config = dict(
    head_dim=64,
    rope_base=7170.0,
    init_std_o=0.0128,
    init_std_up=0.0625,
    warmup_steps=62,
    seq_len=1024,
    doc_mask=True,
)
MLP neurons of a small language model. Each row is named by its layer, matrix (gate and up: input weights) and neuron, and shows model dimensions 16-111. Each number is 500 + 25 x the weight over its row's rms, rounded and kept within 0 to 999. Numbers have three digits each. A neuron's up and down rows have the sign that makes its largest values positive.
After each neuron's rows, "fires after" lists the tokens most often just before its 100 highest values on Wikipedia text that the model never trained on. A number after a token or word is its count.

L2.gate203:557516515496475536522430474504501479502520524469505502494502512476463457504489483500504541485502505480459555509445475500495462494472471464543478510461505526510473504531531489526532499454512535460497542475532507492425490541494484441515496511506498480496461471542515511490506510503490531526
L2.up203:534500470478487466477526417494496517519517540484506474503505513497471486555471521479523568496485484440508531471460503462507515519479520480482514507504489487504511526515527462482520522493459483532494515480475523534495484513536478515480486525504487479499553491523544487466495505502458485492
fires after: "\n\n" 92, "\n" 5

L6.gate236:489499521514530477458493491507496495519469503493518525470516512552516506500527497502469509460466519484482503526510476449482519517533523474540493472501525484487512490522546488470507477500492454502494489477478478497497449492499512478479564476463520441458487442464505541486487492508537469489
L6.up236:500508489473471498514458551483480534508468494512524452508548529530448499459521480495510528517523531532513548496525497488539514479510472472502483453542523500536459461494461503459476496541481469531507530528471514560495505531520535500498511445465506464493490465467511472506498498486509488492
fires after: ", " 20, ": " 10, ". " 8, "that " 8, "\n" 6, "\n\n" 6

L2.gate271:493540507512502494520432435480516525497488495524510476467528484481536480484534501503481505511506518475496463494530499459490454455486516462501493491504497490518482444485492518450510506461519458526552512456433494525502523505471518449490489537486487517482533512519483512498487475517487528495
L2.up271:542543532520501563505481482509484534505496500473534500514467455511502518522485519479528479535523486467463526484548514496491567541504512529483481482493529473547483506492507531515524538487551456518455482484515493488441535544479494521488501519480545513507483485514481518492518506498521495477
fires after: "." 87, ".\"" 7, "\"." 4

L4.gate392:490464501480499499472482492531483525478528518509465496434473475531539501500447454479460540457475494505516488480530474500529503518513556480474495505516478478511480458501512496498479448462526491469478508486478489480497499531472493513503519505535499476485547456458491530463529512506480532539
L4.up392:509493500497481497483519488476496507530471562504515470465491488512497484473453464454497444467483501492499533478500506483507510503474535490483496482484522490499492491530509539507466462482533499474500462514490501501482485554509464477489512513546488496504515497508470507522543527537494468516
fires after: "," 48, "con" 9, "Ex" 7, "dis" 4, "." 4

L4.gate360:505494518448472528495500476493465487506461487463503488461489515532474479490513485493508477512527491527528506520466513496512480471539485482509515497496456461483467469504496500513499531458514497473467492483473465498465545501484484512501495528530495464474483487477465525493492531500471500574
L4.up360:518517477474487492470480456497499552514516511473522469491509571489494481517496519512516477519510508508531521499519514502493492471506503478547486446541488480517513479474480497487510518482476519501472482475489461537482520479483486500518519539507542427525503463502474555493487475473469530476
fires after: "\n" 56

L2.gate198:493508520476507508474430500489496463556512473520493506471514506469534477524491503498530581489485484475516515545509483533540477513492482520547501489482480471459460511474520520479505525507479558485458508496508481465497498485504489486510472476423497470477507517493467535502459493505458472490
L2.up198:405493473486557511467482496502490513538507485530529490490525489508475501507502530479493563503444494513508494497511478514477471486455466489485492458472483483453482499450491515495496534529485504526475532519474528517494511496560522482532471501525494468502492503489509481532481456484510500486
fires after: ". " 40, "\n\n" 16, "'" 10

L2.gate319:490495517502499548502495499479507503528527520558536460464505473519494502525471517510493459490473468473500473465493499511481491490548497501556509481508494521496451468501518511502487473468488454529508498470525443500511526479488516466496509509473478523447476506497517468511531525501508484484
L2.up319:497518474485486467507455485512490500544494527510498505497493503519503464535470470508543544508476510474485493472480487528500454457511473526447495506543507499499518473478519529519481483516547459471538530440481485502495522489501487494487456565513546466541487502524496509483496466493551532497
fires after: "." 80

L2.gate75:538508510506494513482472464520512481498493489472509474512508485494495533480499503522525464533470498487490517486590492483512458520501456444524508462467503463509491558507490486485498521526457482512490518529493529519466513490492483525535463498451516485519525485549545504462490495507477479468
L2.up75:528508509496497500531466464520541515449458459537504503498494529477483517507467535512474511539501520524491558463516488490499499468495484528541507467509499452542549512470451486552482523481498483491540514508524489446506474530489522525465511533498484491493514491529492526514477531497519481459
fires after: "." 90, ".\"" 4

L4.gate294:486474483459487501498473507515509436498537500510461522517512518491549490478502449480547494507490452502550457471501484481475510498493547483486487527533529461518526501502576469494482439504458542504502453420492479502500506487519508453509504488519479490476471513482496507509499501485483490470
L4.up294:512472496486488461499439533518473488493469509520518503503527448471533521530513559488533479514478507525512522483533501499524535475466446520531488486468503456504479498488501514511491505582472508500472494515487466516535500523523485467509505483474496509493502528448552463515497518495489513457
fires after: "'" 30, "\n" 19, "medal " 9, "\n\n" 8, "• " 6, "in " 4

L5.gate29:530530553541486490517516514540515494501507504520537477449516474524539556487510471483487473487520525519527531577508471466509529525488471496531510503470495530497479503568519502483482521518487519509538504515492495486480482491514525487473501487517542528543484473501543477499467529508487494500
L5.up29:514508492503485464469522518504513525512512550477514456461528516529539513490474492508477501482495524507493493463500474407492489497533483522518523515518533512508498499509511535505508507495490528470510542519487487461517476495521507512504495498486518495519467434498500537486486515490533475502
fires after: "| " 65, "medal " 9, "1 " 6

L5.gate245:488492496492478470492500541535496488539490520505518485472508504515516518484525436556474533487500482492507472464487516445486471492480503521491441495486488490451517489469520546508524503507513522533498519490487476487475496473492492490496528501544502499484515543562459537533491516491506517451
L5.up245:451482519526471487509480476514480482530475453515487450568531465494476468493487520465492551540563484500486502499515508511518471510510491467500557484476492484528494466463485530484474485534467537507512510505485499531522447474500492482483508518484483460486532489479505496546549521492524514525
fires after: ". " 36, ", " 18

L4.gate328:483471527526504502470491506462482484531491499485549510527532492511507496468521479503446492490497457518529541487510453542522452459489525480508542485534495468548506518507473462489477483537489486480470487479470488487473461492506551468454526484508514507516506553496486472531523497495498478541
L4.up328:484452459492501530510547480489504511478530541446539509481514513471505504508480541473514476512522534507525473498469527484527512453492494508526524511521503497487488511492525506511502494501523492495477459469551498508452515526545516506485516503520502481466479492514507483495512477451503502458
fires after: "\n\n" 66, "\n" 14